config.yaml
num_hidden_layers: 21
hidden_size: 256
num_attention_heads: 4
num_key_value_heads: 4
head_dim: 64
intermediate_size: 1024
vocab_size: 4096
hidden_act: "quick_gelu"
norm: "rmsnorm"
norm_place: "pre"
norm_eps: 1e-05
positions: "rope"
rope_theta: 10000.0
rope_fraction: 1.0
qk_norm: true
attn_scale: 0.125
bias: "none"
tie_word_embeddings: true
parallel_block: false
init: "normal"
init_std_qkv: 0.03
init_std_o: 0.03
init_std_up: 0.03
init_std_down: 0.0
optimizer: "muon"
learning_rate: 0.00292
lr_mult_o: 4.0
lr_mult_down: 2.0
beta1: 0.95
lr_head: 0.00639
warmup_steps: 112
schedule: "cos"
final_lr_fraction: 0.1
batch_tokens: [32768, 65536, 98304]
max_seq_len: 512
doc_mask: true
train_tokens: 298100000
max_steps: 5094
dataset: "wikipedia_en"
MLP neurons of a small language model. Each row is named by its layer, matrix (up: input weights) and neuron, and shows model dimensions 48-175. Each number is 500 + 25 x the weight over its row's rms, rounded and kept within 0 to 999. Numbers have three digits each.
Before each neuron's rows, "fires on" lists the tokens most often at its 100 highest values on Wikipedia text that the model never trained on. A number after a token or word is its count.

fires on: "A" 21, "os" 15, "ic" 10, "z" 8, "a" 6, " of" 5
L4.up862:533437524483467522498496500456483471459513500483477465487478543486521479474514495486472516491505480507490475505520483542497480483481487538488505490460509520533459526475466540492516461464456458498459471482455523454509478482478498521538449457551500520499543502487526499534507523445491497442526495491487540485481500475500458516492473512487525530477464535506523483479464501521455484497521

fires on: "al" 23, "s" 15, " |" 13, "n" 7, "00" 7
L6.up304:487512490498491497458505531470487503498501435456466510516493495529471491485525506472514490482537472432499507529524444516500485483495459457464491501501512545471514540454492465505504498526484488506500499433482542512493476490499496499496500452502524488485498492498532466522510503491492515470467538513480524467497452523478491534468493516499438461570482533524496536468489490482501464535506

fires on: "\n\n" 52, "." 45
L5.up880:495497515454509503496499481488477546497555511480507508495501467464497502514463494481483451492520480552466504510494513509486524479488508523493530499483471542466500465507510521470452496495486587494503482483492535479502484510508517501498501503446500451483480536474547518545482467490517535531561512459519458497481514485534540517467506500482480473469463496512510494476474492493511486465501

fires on: " of" 21, "l" 12, "ight" 8, "ing" 6, "gl" 6
L5.up851:523543506474503494536500514496556500482503500469511491530505496503513505532518495483542487507500528508486479515482514459504501477487506484505476539502456488486534490530459498543544465506498528578477514501497513470480495495497494489523508434532496503533512505454494491467478505466500510513491495545501503491512522467457477466481480495454491491491526465495511499473498584495474497493507

fires on: "ing" 23, "en" 15, "n" 10, "est" 9, "e" 8, "ion" 6
L5.up363:469528457486508545487544514518452513518486507458463454514516464554490493491517485501480496498483481513518504498458531468487454494512520469540465512483541450528516505484500502463535500476491514512488487518474502495508518503508503462499532540507507488513520496487506517510466487495471524537464530512509506524487505507487509438514496443486479459505523489517541524508473516519488482481468

fires on: "." 45, "1" 15, "om" 9, "z" 6, "el" 4
L6.up387:497501475457529471535540444536505487521443478498516471489533476507507490464517475584482479549495550471532536481487508514501509505524551508490489500469502462475502481522526517472475513449531532536492539481465519497525486455526523502506492523511549430531538502492513539531473504503495501514526526472518505485519470477489495533529482504494504483503490519455497492531525500510525490482481

fires on: "a" 77, "\"" 11, "s" 7
L17.up692:459471481511543527485518478508517521501541436499470543479485486515497523523470488486430513492526471477488498542523499476516496501484521482507491463511536527479480515469487495531533525481497511488455470491481460493516522506514487500529528532495500489497480536518459477508519452483543523501473494487474479491535464448497515500464511524480479508488520499531481555481526520551516460500528

fires on: "s" 48, "a" 39, "ing" 8
L16.up548:512479485494546438508497505475512510532488425481522553482463486495504515514481478512507498511459500471464488517483495525494503465458503515498492497494545491472498476514498507526513453488494548484475516508501470474501511502497540478497510537503488490469487482491519511526539467501513481518513483530500511498527497461522515463474488544483495484509480471494496524457460522539510463431525

fires on: ")" 46, "ib" 14, " |  |" 6, ") | " 6, "ip" 5
L8.up282:481479477501504446509497506491497538452476496462508500512499523536527511525507461497519478528482518525478487532482540514473467483483531500522511480498508457469513477527499512547532535483449487493529484494475512472492471502454519521478508529512515493502473500483496564515494472498487494434478509481471465521506481503501520482527503486511438504546479491482485493479491469511497522530523

fires on: "ol" 26, "h" 19, "ro" 13, " ro" 13, "ri" 4
L5.up873:493485495499513508505509476494446467519498470491474516475490494513495468490529460489493511507544508480550485497505589480483507533522447488518502507512547525518526502483512475521527496479492492470498499484448472535475553492500498489548510514519502521501466516497508535521505505456473486463475536538507512487481510455506483502567501547465496515509512467500474510485561476477524450542504

fires on: " was a" 13, " is an" 12, " is" 10, ", a" 9, " a" 8, " is a" 6
L8.up226:439495491451545518487493492495532515516509510506452516528497462506497538476498451517490469510502535479464538484488535439467429484480505508509528489508506476442502515504463568514466527543498502520479524551507470464493492466531512517478494503452489463464482483483494483479506477476517539506489503517445492438509446524511460517455537552483482518457487530495506477492533475507488529476502

fires on: "ing" 34, "ed" 25, "es" 6, "ost" 5, "ives" 5, " under" 5
L6.up980:495508488501487532490478473504519500555479476492499489439518534459453505495522484545497514478479478478487517529481474469536514516443537488491500527532484483530512504497478485492499469522501487472489507509472470453488506496494502510534510517492560518486483543533505547475519458499546488504513512506497494505506480530524540484511496477476454473522536513479506483495505482563530513457512

fires on: "; " 26, " | " 23, " $" 10, "- " 6
L17.up219:492515552531490531509523469510492506474519486484539490510511500440468465484546508490501482488451538500500516520490481527501515502517492502462528528498456504533492490535482530542520520443495508447523480512553550502519519470490523533509521488487521493523461505490494495540481503517522515471525499546518533492556492522472505478490508497481497477476468522489483475495512506485487474532490

fires on: "." 30, " writ" 10, " histor" 9, "93" 4
L12.up231:499516477496487485504490512479478518507544531505498496479519536509508519470447475504485511538518553514503518509472465465479507519482526507512482527467523504484489486497509495498541478485480509487477498454456469520526523477502447508443495523468509524478481517521506542464484499497487554479496478495476465456488474524507483510550509489524502470525494468495506522499510512460525488495508

fires on: "ch" 21, " ==" 17, "==" 4, "er" 4, "ith" 4
L4.up195:525529539501465513502501474524495502504491488523481518505550494487496490514521520540516551451481501522519476503539521490480460532473489545507458450468473543490465469516487466527502453527549489456541527481525506557475503496494496522511537497465452495488505485513496524509535515503478552477462479486500519487503488496490478473496448496530463481516488446497457482487461514558496516454490

fires on: " " 30, "ag" 14, "ing" 12, "ir" 7, "tt" 6, " India" 6
L4.up325:491513485454453440545455501493535487488498524530490501489544510504478489536484500470529512526458518537468496509479492541489496479504488520515513544513430495495498485490489522510504539546523461486516490493493512460508479478509533511514493540510496508483479472491510469503524501512494521485515508473517485524498518484477467477517476471538533505487462526450514486511514476581520536479498

fires on: "s" 70, "ed" 18, "ing" 4
L17.up455:467486532484501495538482480479521516530504505455483534526452507551464493545457463495524505478505486486522485523485500513519497465503507501466494522478501476485489509504499463460475500500481493461490477485451493511495484507500508548490497511488494486479481517538497472561484502512511534545501526561504477474484494496499517508480491533512468498523499504476498507486509484505531472506456

fires on: " | " 58, "; " 10, " | −" 5, " | W " 5, " " 5
L17.up496:529550491509498549491509484544525501487525490520478493484524531484474441556509514490529514459489518490542497499517482520496510443474502533523537476531452520488504472484488470511458515499484489476548495469529524520493509520497509464489463488498493537512523458534512503504498502516527538502482517528500486495512485497483479513494499516514534457488475479487479525476480493510508519489510

fires on: "ing" 30, "ation" 10, " of" 8, "ous" 5, "ed" 5, "iss" 4
L6.up328:477474510469500480480526441507504490507502511537431524509488500524494487553502494506524535518507512462555513472500510474500489517478439470491485494545480529525510463563468504502520525520480522461506568470532545495489519475493522470487495497557552493510527495540500480467557531450467504515458508485512482530483497518471461473524526494512459519501499498490452525496451550528498473483482

fires on: "s" 50, "ed" 22, "ing" 4
L14.up333:457471545500493490521494446473529495503486468501447543516509494545440518496518483474490486528478494499501519516511504473531480498512507491511484486540523502502499468491489513503479471488491517471533489509473511498537511497541540579521566487520464500483530532507508484534536508486475469478467510517491563476486491468460489505469489492483469463493490496533526476528507475507528494482499

fires on: "ab" 34, "ib" 7, "ob" 6, "imb" 6, "emb" 4, " Ab" 4
L8.up364:494505512478515522506473500507464501494527532479453541499489536497497492464497517492469494501485515515504513509461478463484473505483516497464506499506535522458479481522510531507497476517525529466497494462521497464494507534469483499496486455511488494450487516466514476514495500480503492520496500472502475511534515508462521487500476489482512460509528510498443487496473524484498526529504

fires on: "ect" 19, "ent" 19, "ject" 9, "t" 6, "ced" 5, "me" 4
L4.up261:484493505494496490485532539505448533482445489522485519514532483492504479505487533493561502495510467500494482541512517534518491511467521481509522486510459498461495535539519508547517532486505517461474473562514464497478496513527527487500533490500486462477530477457491493516479564508549510458495505485460528534518484472468514520470517491499505500502462516556493534522458522496458491511517

fires on: "le" 17, "ot" 9, ":" 8, "x" 8, ": " 7, "ck" 6
L6.up405:443502531513468542464481517502497511512470499561496546517501501524456487499504528568497536471521484503502493521501495534490499518506501504480490528476469484493473471492504543528510523534504480542495489546480480549424516505489494484514536472487500533495475486537495536494481489514528546515513546512475532469519478467511499483494494540522504497466553519504488555547515443524467481494513

fires on: ":" 39, "  -" 15, "-" 8, ": G" 7
L4.up701:474495547485511504529518475522488503539524505515482520529498464480437488504472501479490544538505554467479480473466520470518483523516515491496483472493482486496448476525482486493531502519511482501481561436506518473489469498461500487468499499455508475478522497475506507511485488512507489514525494504530476446462538479494528510501501470469493487511469512461513502550474480502515470509502

fires on: "\n\n" 21, " " 12, " is a" 11, " is an" 9, " is" 9, ") is a" 8
L8.up899:481473549463491508528484491509532519473523492516507450542537500518468511475510485505491472492521469464512476527513534494467453499500485464511543555486508490460439488498519563529507475497497482508515490490512529513499486495481497473507488494496526505508527505513482499535516476492507517496490483513494482490493499530491468498506506535511459491495497491498524472472537496569528512489523

fires on: "s" 36, "ing" 19, "ed" 18, " |" 18, "," 8
L16.up575:487476530485518496502503450466531507547512462423478549524488528488484530505457475500520500508461510479467481499448478479522508465494479505474490500510500496550500502505465507523528524507516511489478504504481474500497496514525509502500542512508512491499505522498509482506553439501498488494492511534491481494480520480530502482489500505497475484529534476503509487507468524557534452448482

fires on: "el" 26, "x" 11, "ular" 6, "em" 6, "d" 5, "y" 5
L5.up75:499502471524513519509501481513469507532461510470494491471459484530494524493495516526460481509490548424527436519512538490525525521472533488462506508488500483507489473489501535485492484510516500496488506490519512492478528530507542489467508512501473507544542477496496480480508487513491475461513530479517455481503499501469489494514457532498483544513484501496505489474460517507458491546525

fires on: "." 44, "ast" 13, "ost" 10, "ed" 7, "est" 4
L6.up472:511502509463533501483541487510455494514501500462464475532476493535502509576494531505478496492471523474508518450504530490485476497518440499523531494487529524449483482503502473509471488538504504446545511469498511482482499519477499475490479524514514505484494507518523477542491467507497503557500476520525519490495448532548467538499498480534492480488460511472462466471532480450511485543455

fires on: "ur" 19, "ent" 14, "is" 13, "C" 7, "t" 6, "ter" 5
L6.up601:478498511500487509526485454507471510509518500505499534514494512524491511485477516481524483458527511489509453509479506554517516472459509422506507479519484489452469502517468527524514514503500555498453445453537495473446539432521471519496470515515539495500504518531510524509507533497529522503511479485476479513511508467486510501500531483473469463496445505515494553508488547484503495547498

fires on: "al" 53, "ter" 11, "ar" 10, "g" 7
L6.up422:507471541461484498497464477513478495461498497470530531520495490464488553507499508491468464482510450525517508544490516530548475507472503438471491495507510532518497494447508475500545547528509527469479451503545520474472497485480517491498516490527499509504499484500494464482523477495494496518524516480482491509517504469510532516471481508494501518451520475451483557497494498477531472522489

fires on: "or" 22, "an" 14, "et" 14, "on" 7, "ass" 6
L6.up394:513474470457529533522509511499544497500491470534530515503505508455494472523533477487503494515497498447485487498523479485415497464463508511525530515486503512449516525487491496539479483512523470537474503480502492498473492459512517536517509483476526546505486533506510465499481472503545523459456463463518505511509479524546513487522468491492502534527474529532520495491505503527533480502497

fires on: " that" 22, " following" 16, "ing" 15, "u" 9, " only" 7, "ion" 6
L4.up346:423488515491490496472527499515437480540483517491529489492484516533523490501493512489426459493493490516469499499488492543456502519473502491518453462510518493516518508484488442530509481496453504509526517525509520507518481488501484515529542539479481472474483517492486498514496467458496504484468539523544523555493518471529498485488508512521502480529538511490503497471507488509488480503493

fires on: "," 38, "1" 16, " Mo" 15, "." 9, " F" 4, " | ." 4
L17.up604:521550495480457481519488536534516497508507495488511503504499509514514488447518493455501483494523519484517502461501478529466491499465539493504472471486520495522499534490483488513525508519510469508535549455452482484478544445521512520508527528489551488493455493504497499510512437493473480507494505523477434529511497460492480476531498511499488481502555509508537516522474517492472502531493

fires on: " | " 36, "–" 20, " (" 15, "." 7, " | ." 5
L17.up5:502515467535452535519549513546456519528512512492514504516515493519510501509449549514502475503501469455540514502492466520524532508478469505453526512508477532525491476466453512523519485490502509502545511489522465525544544474521488518546472482504485491464490521479494485528499533494532552510482537503518514505505511489515504532502517484504518486535497531498471500525497500482490495529480

fires on: "s" 21, "(s" 12, "T" 8, "ing" 5, "a" 5
L8.up776:516496463518525497518471483454509526504540465514487503530442505482482538504472498492506518524483499459503482563486486498475491539483515516461548519508559490473500488520504499508548520512466488501506530483500492487533500481505498514498514512547520492556505527492463508509532491516505495528453503496525495500532451480480516502479448503513515519535494495509490506540493478498498503516497

fires on: " $" 14, "p" 12, " per" 9, " −" 7, "w" 6, "k" 6
L4.up171:476474490473525483463498446500574482521486535528479513527441477502504480549461554448475468505487540499448457481529502540490490501491497483502465478488512487493490495529451504503509504481481504472524478505514456505496509525490487507543526491537468477506473506510515495548541510468532474516479459499477511509500508498535511440474499464483492492493508508475508493480538520495478459509507

fires on: "e" 15, "p" 11, "i" 10, "ag" 8, "ace" 7
L5.up688:504506485479494498508526531507532552463496506484463486509508477495471543499486514488492452539464540499494500530499479520497490538505499517525511486479516465483490502475519508489483523467500480513461478516473520485457466524471526506518497527491484454493485501497503487509561513447470545523522508512521537534554508494537472474440499522468451510441461501503495512542488470515528504505514

fires on: "o" 34, " so" 15, "ad" 8, "in" 8, " Do" 5, " de" 4
L6.up201:509514494500522474441491471514538514504517484472512506508482453519460519475493465508499495493491506490512473480505533506514457545496542515522541506518493506496549505476499493523482489503501473521505540507492491507472495476475453425515475485496496490500456460499535474477508490495523522495463441501498505510519526506460521466469474482473478493478523481534508502516520545550514515531488

fires on: "y" 27, "an" 10, "though" 6, "g" 6, " what" 5, "ow" 4
L4.up249:534473513485514448505502500502488493494501521475515556502497485505525505475508529506504435497485490515502523481539474488527488484507517474538514451483483509498484520530509499514506479487538505492524506536482496478536502500491475472507479533526491464466475534500480529506474500495513473519540516510492463491528475511503455472513494460511473486478484468480509541495501506496521477499456

fires on: " |" 95, " of" 4
L5.up182:483454489492558547495514513467494452474453480497494524519478497477503529521525460506536515492493490444543449523476471547575500490517470552478469480459494507513501518482492512540538508516473483516463461472476494492483522500523458520503495486533464491490495532487537446546535527517488497506473477511515503461473501510506520503528488500493496580526491510486534480529481503497505494497501

fires on: "p" 16, "o" 11, "ot" 9, "qu" 9, "w" 7, "se" 5
L4.up502:488486540557521486475474480487521478534518498505499520513511472512488508470506480480536500440422508508487461501531529504504494496509481535501475469527514482506516484496511482520506502458498515515530536533499487458465518528501466533509523502508534447493535471515478505521464505494536472515501462507463527480485487504490517478497459476511490462482479473493512500500525545484519454511509

fires on: "n" 23, "an" 11, "g" 11, "i" 10, "ace" 9
L5.up402:497532500505473525548497481498499520516477509504466512492494508478480521551521509490494523537505487509513558528530480471512495541490515500504522501437545502475484536482501498525491495535510453503538492485481508473500453487467524465490505557478492473507521530457508489536525512492502521470498491514520434553502428496526485483507462513467487451448526536467506528546504492505509503484533

fires on: "an" 13, "u" 11, " L" 11, "on" 9, "ri" 9, " D" 7
L14.up337:476496476495502535523531547456467490492487465526502497502533513477474505504500510473497507491529503482516482473516511511465487498462488500533459480492473522496531494524516494537470493522473531555502485486496530444467475509491497484495473513531510526543522506538492503468491506504518466530505511460549523489467450492497497520477489513478543554534440545508540481460530514543450469494503

fires on: " comp" 26, " ref" 15, " ab" 8, " app" 8, " Comp" 7
L12.up724:516481485464520488508483503498507489467468519500488534485518519519509488483517555492485508489508511534496509495505513495507511474487478531483499520523449527496486514519522488520509485451510495476514466524496460485557496517541518490481483508475509477512551553505521471520490515506486510480448521501552476487527501562489559497517524469503491426486474487428504544482506512494526468483498

fires on: "." 21, " −" 19, " | +" 7, "6" 6, "; " 6, " | " 6
L12.up727:530528513513533538492495482517526506473520474449505529489540501511494479490535487505505473484510511506497506480510480532468509454471513468513506496462464528523489489491476473524522502524517487501526531437519508536511559538524507488499499565493513500534531477492480567452509496527559482476477479513499458495541480485487478500468533515507521520475506523515448487507503487501517500490449

fires on: "ing" 30, "s" 26, "es" 15, "ed" 12, "ia" 6, "ation" 5
L12.up50:498498505500491477517505494528516527544497506458457550509458516497474486553502499497505489467493548467464504513489487478492477521452441483535484514476528500508492487514523525500510499482486531464511532502476457496571489521519512528508469532493524535531520488489525505515506445462482474516535544520492483499467458497492488511509540529427473500526505517517492501457470518496523455511506

fires on: "." 46, "," 14, " a" 4, " ed" 4, "b" 4
L16.up851:535482465503510498510559512478434512482522447490489503484474506517523431467514496511503502513506512497501520536454474507464471502495533520471506496496497542499524529477480537503511542501489543486498526470511506527533515499511474481516484511481519498513504495535477481484494533506513517516500519525494513477483497465483491524543518522460525463537529505474473450437498521457497528536476

fires on: "ell" 21, "ail" 20, "o" 10, "all" 7, "au" 4, "ott" 4
L4.up1006:519467488465496489466490494530512510489541528489486460493515485506506502527466503520531474489520473497511523510478509484482518509491497469461539520499544552508487502514516523498514530504509497459530522488471503492482524501478485482546549482506492490517538527499477438528506509487520522467547485479500483517501535510528536537494493506498537518460476525479498480490488453478519528516473

fires on: "al" 27, "on" 11, "ing" 10, "an" 10, "en" 9, "s" 8
L8.up135:498472481513509511504524482528507483517504519462486562520526507520478497511461490493509434437492510505493498492492472489474505427462467532524476526471507468477501504482490505537486522475491539478497499496526501501502542532491473531505481533463502545511495501555527457505510477504503513503525507494544529488479449465522504538494432529484464508488502519490518548500492457537492471514485

fires on: "t" 22, "el" 15, "en" 11, "z" 11, "b" 6, "g" 6
L4.up153:526517456525480519536517509527543577517513489478500460512462517479480515516503514539461513511469549486517541467480469471539507528495492527480506500504498501497491498477514520522477525497492476491500488502518533532491480515470506475518515495488475554455467495485527507485474500460501532519490475519510514510490490522509556490481468470490443457555551521459443510512510507480514551496525

fires on: "an" 25, "or" 11, "otes |" 9, "n" 8, "ited" 7
L5.up35:520467468519491506449507495482467510555471494523443563484501493508441478509543454487503529485475475540553489493491493481513537487516532473508500479503507481443437520492502434519499524470487442490475482521497457472479530521467476447491499523485494502525502489434547503489531457487499505482489514498511481517500499495552474509500529519450496488507545546531526471510506514525511517496465

fires on: "," 27, "." 13, " | " 10, "°" 7, "′" 7, ":" 5
L17.up486:514529480486484485490508519510476510483550486515520530525509523512516505505536512490491528458492495455543525469535458552520536509444511494503485485512493471523485510493504531508488510547507463505516509488502506539508465472484523495477526515473507507483512533464479466525503513458541471517486486477506472546472542526496512514539513481475504503554508495476424544497482505459500529519509

fires on: "ang" 30, "g" 18, "an" 15, "ong" 7, "leg" 5
L5.up192:495507526508514503455487487565509472464543487456465538499480486490500508523524513535513497527487468472496524485534508473517482497506496508529474525451449496514515497477498505471490505503498457460487516545524463506511493461466540452528502513509505476517555528488504492529501514490478499544527497540480509440487484490522439457506509497465472526471533463475492513469534447481549478533532

fires on: " in" 40, " r" 7, " tri" 6, " to" 6, " h" 4
L16.up562:471513469505507474506472461489474471517490463483507511506488520499495523496469489461513511471532478464485493498532488452489506525494499521469526500489496498511500495483458508491509503519484497497516534457546524533499487527520482508526519494513484543537526542486469510460504567489521499501499481503488489465466561480461541518513477477447519500485484465506493482482542460505519523501486

fires on: "ch" 17, "am" 12, "st" 11, "and" 10, "it" 7, "ik" 5
L4.up585:511449491487502493519505543479465450511510495485524542537520564485479491521494533513518473488509533527474462538485494470532492552523523503509507516463504481481500475511481468497505455451500496483523486509531493481543458486480534490516504478473545518527510483563521523492455484480480530501494517498500476537518516451480480492440494490449539487458512519507507448486493518469517491476495

fires on: "." 100
L5.up23:492451499496503504452521498502484477527495520511475467497498495519508484499513464520523468504484520502500524450522517490478496499501522525463469481488539543494493498507535526502521487454543493497490521461487524530530561453523473532464517540514502486464490489508507500525496512497476534544442523480461517482509497501545491542504490497477492449529500520491480471491538513424539469497457

fires on: "ab" 18, "ip" 11, "ap" 10, "p" 10, "ib" 9, "sp" 8
L6.up883:471457440494509491490475560485513522501514520493494513459493483511558479473488516501554508461498497497552452494482509489516526521468510508525486480477492492458491516544507480512512496490506496475532505487525539500526472486489523502520494498489444514487502497477509459502507527485519536495487451459516467471477529504506523506453529464475508470494535523495449556510492508497443501539520

fires on: "re" 12, " Gr" 11, "P" 9, "l" 9, "H" 8, "ended" 7
L4.up671:508527471483517453509524499501460479501483514483498498513505504467535500467519486509491520509478520499475509569485505488516534540531503511485533528484467510513510490483503533525498529454504519482492476501520473440559528512464483454458498509496490468498491498531488443524549517485517547501552490531510498487528490526549497530512492474498510477514483467489504527531468487492448536518496

fires on: "\n\n" 55, " L" 6, " C." 4
L12.up1004:490486507497502532501504517513514521498534477487486555486462475474508508498484509500542478486503495501481478479560540494516485493478524494475527506526458547520527446493508516460473516528504533519511550477474468461526479483530492464498495454454505453526497547468534494470467436471516485526495536504502484515503502471504518516480543496481472484524532499483476517488473519498456527490517

fires on: "u" 18, " go" 16, "ic" 12, " me" 9, "ry" 8, " plan" 7
L4.up309:467491484497527533514540534461476486460452527532453522492536503515527512525518503524509479510490454517468451529517520504485468485452557496499519504502521511489464514456513525519441503484480509500506505517513469506489523508506513510521533517497484476496538543529462430503513493520501495482525510523490481472502523464486503491510513490455483497520505489478518426494493489481479512465488

fires on: "ul" 20, "er" 16, "al" 9, "me" 7, "ival" 6, "par" 5
L4.up1008:460485456477463514481533520515493487469510497497507497505494493478499503533497489466497530507501503476538464464480440516506507497501480475522490536508541524430464482501491483521492544488486562481476517519494477512508449501491513501487544511519442466510553473466520473521524495501438535507565479479534498537534517469504508545525505514479480514484523530502507503499475506471529477492493

fires on: " comp" 44, " opp" 8, "omp" 6, " exp" 6
L16.up467:467535505474514520501445495507514498438495510472475484509443518520503506540533474458482462474482450486477481504473493492464536493498550488564455524511473451477499505509531460508488495485484510492527494511476487483512493548487531513535533540517524463540456501550508482496471460496476503505489487485465517489494467498474512502470502508484502498511494491513496493513531505481522492475499

fires on: " ==" 22, "025" 11, " ESP" 8, "N" 6, "024" 6, "==" 5
L4.up727:499528536526467527530530546514512528503485500484508503490516520468497507535499488485518561509499513516501545493462513490545483531524501500484477492492487531476480498546491464515472483517467516472472468468462509512524483503503521506562490523450475483452456499500494532502509502509503467486501468483472474483499509491486526478493460468522454514507483507457474502470537451533566480452538

fires on: " to" 14, "ore" 9, "\n\n" 9, " south" 8, " by" 6, " north" 5
L8.up394:469499470497505473502521468527539489501482485531516501499521504534494488543498517488475505490478514469557477517544518471498531448495456510500507472508456485515508492471504484456515495497488496504542491556482489528478532477502463501522488515528506530530497517508483504481514473544496508446536505480517500502520465498480466503495494514561466506466489503530463499481523475452494481544504

fires on: "–" 33, " | " 17, " d" 10, " " 5, " ft " 4
L12.up607:567517528551504474468505528518502536503476504505513469529509505474471449529514535473484447516505508523526533488471467521504483506498531534462480477511476575512472473505493509504494522521504493502536537485489479488447501524520530469479520484520512486537489518508527543534475522448511514525518518522499514476523514471515488503535459525553466458492517494493474523530481473517547512493514

fires on: "ri" 30, "m" 10, "-" 7, "ed by" 5, "h" 5
L4.up682:472470502502512510502480463501471492502504503521480511467516467517512472476487486481498526523554517490448511474512536489491510502492492528505484490516499512519464452508525478490526482483498476484479509469508483510461497492519493511554470462499467530478498498537502526513486533468495517497478534473496499476484526509494482499535509564543516499483473458503497518453567496506522488476517

fires on: "ad" 27, "ff" 11, "us" 7, "af" 6
L5.up406:503500498487525506464520517536501476526492540517565469514528535482502496478486477497465529493507506449446499449509412498470494527518477503447516503516475514470490477498511519519513482479502514489513500486522478461477485493530504504523578468510473501525469505491473492492475560490466516512460503498487507535500429448528486520483498470536484477526489533486511456453481481516548483510483

fires on: "it" 15, "id" 13, "ic" 13, "ing" 12, "ult" 7
L4.up178:434480517515524487504491507489539516508522522451478512510552446462501477545481486466495558503510515477501474476532507522481514462509510514488463466479477489482432521506515507513493471489493546515521521473473488501476501463473519480527495523494520492491500468530523534507507492533513541510561482583524472495479516508521492526483476537494525481526544484459488471463465505507509447440530

fires on: "ie" 24, "ro" 14, "r" 13, "O" 10, "A" 5, "ri" 5
L5.up809:526545498536500461510528528531480552527503536504450516475486499497505505450482499510495509552513501477505524461519458477552526523511473511488503492494449521499503505510486532521506510517485508488544465502478469518520519483501514459537519475529521490470479515478475486453487486498496498477474534521515505483509518554493500537469491475528469485501525510508524485448496511452522505514509

fires on: "ell" 13, "ail" 12, "s" 8, "ill" 8, "alk" 8, "ol" 5
L6.up192:520448483494497532495512478491497502511533470461534470508481496526479509518490479507447515459480449443534509516509512530488541490480473484457522541505518495535520519474507501450483504519517503477468507482505478490496510476478540492534472526521517499508510547495518472494509516574498535476498500485504538501483540512489460540526500489442508535491481509486519487506498494477529483529487

fires on: "en" 23, "y" 11, "er" 9, " |" 8, "est" 7, "press" 6
L5.up132:555492500516493557467516481521513460533468528509467472498531531541538502492517466529505531510469521493484497516457480547504469473501487512489479484478526531511496522523495483512528508523478478525478499536501491485469516521510516505502518497536512509500486535481515457508526523505505482494502535510539523475495461542499443473470449534490496504457485523479513502522454532531494483486511

fires on: " Sh" 20, " sp" 18, " sh" 14, "at" 10, "h" 6
L12.up777:475437504468494500459483498507499530458526518469493510517563512472555527463460513485554511505462511477527497498469514488497526497503489510539541530479551521489479469466530492479498535494524469486511484530500514496524532529504467458526525517488482470503489494549503488484493511504494476487531464465505481489484507532493521521561517447517480477523497495503490524547529530523521482497485

fires on: "ar" 17, "N " 16, "ot" 9, "itar" 5, "ter" 4, "ournal" 4
L5.up286:512498547512449502461470515499507494531490532513510516531509477512477517495530481498488514458460453491465468520478473516501552482509517511476512502521501500481522448500501493551485504512469490498453448547552503491507533484511520523496505512520487531500507495497524470513480535506502500532514528523532491458557534474506520490503489522526475502452483481507508527481543467492483482531502

fires on: "e" 24, " | " 14, "; " 11, "w" 10, "z" 8, "en" 8
L4.up270:448510524450464523494541484467501506513471469481515542528514502530477452533476487522497538473480563510536516451494461483509507477504454478474496498479501479507470490500518521521438503502458500504518507517508524472482493529455521529529513503517497489499508501478480487464496498476506503520486491450459506467485467556484548448481497475485487506539487509495475500457507490514458525503514

fires on: "ing" 15, "h" 13, "ib" 11, "el" 10, "ut" 8, "ab" 7
L4.up303:473465437472541502506534525514517489491514487485509511520521465539468474480503474455509509479473501530510491522472510464495523497517484537514521502526492470492484503566461488517499482540483496461518481494544482518515492442509502513505497545449509492504480540473586515491516498471518520467514492511534481486495506502545490460465521513500512487517467463511491498468491515513456518521490

fires on: "l" 16, "h" 16, " |" 9, " r" 9, "n" 6, "us" 5
L8.up562:480482504492554502459511510473486509445478505516516491536493509510487497510448506515490529479478515518491457520506475483504488439522520535537522526493499530531520502476465524517529457499518473495495497481493519467506564523544530510533507503506529494481510489454517494490473520502501505502525497493530503493457533522470502481507502475537528540514462531491493501523504506517514498501488

fires on: " of the" 11, "l" 10, " of" 10, "er" 8, "t" 7, "rop" 7
L6.up88:520466531482521524531535485454505459463491484533483507516478450513549485506499467479529517471481493509548458533518511479542542485495483497458518515508514518494529488458485495472483510518468502517467499492481517462490535476463440507517515515545437478530507493479475517456560487495455498481497523531452544519529487471504532471461468467485451545484506498459533537488455503522520535478464

fires on: "." 66, "\n\n" 24
L5.up275:457443450466501551524514475491509532506524470511507501476501464463488506522506511517465473533489498510492481533439520505501497489460508521532511475494477533525485484505494466506494533516495492497516498441444511491493534499502504507491519464509521510456484494545497555531504467467502522523542518493505460471525476477504507495520493515459485482462505499505503518505490468508527490462517

fires on: "ed" 49, " of" 18, "ief" 4, "med" 4
L6.up473:480498505494480515456498480471520509527467541473504538531540512505523464507456518529475498469491486500497515464483506480506507507472502488484461501485485532524502449490518492539526523482461508493519520472473479500468512501469515460475523470521506488478480489533507483509524492502458500503507485455538503488478535528505447496533491471484519502522526465528499489527458499478541492449526

fires on: "ad" 25, "l" 21, "el" 7
L6.up974:459498517488498504434469517517521485509516515493510497503469485461511506502520523488491498465468539509491477469515523455499510506526499512508484530528446524520548471470547518508559489485492519547462503522472475476463507456519471489481505503518470487512516515456500441489495477496501510473480491521521526471521485481494525508483484493471518495516517492521491494530479534501473500556510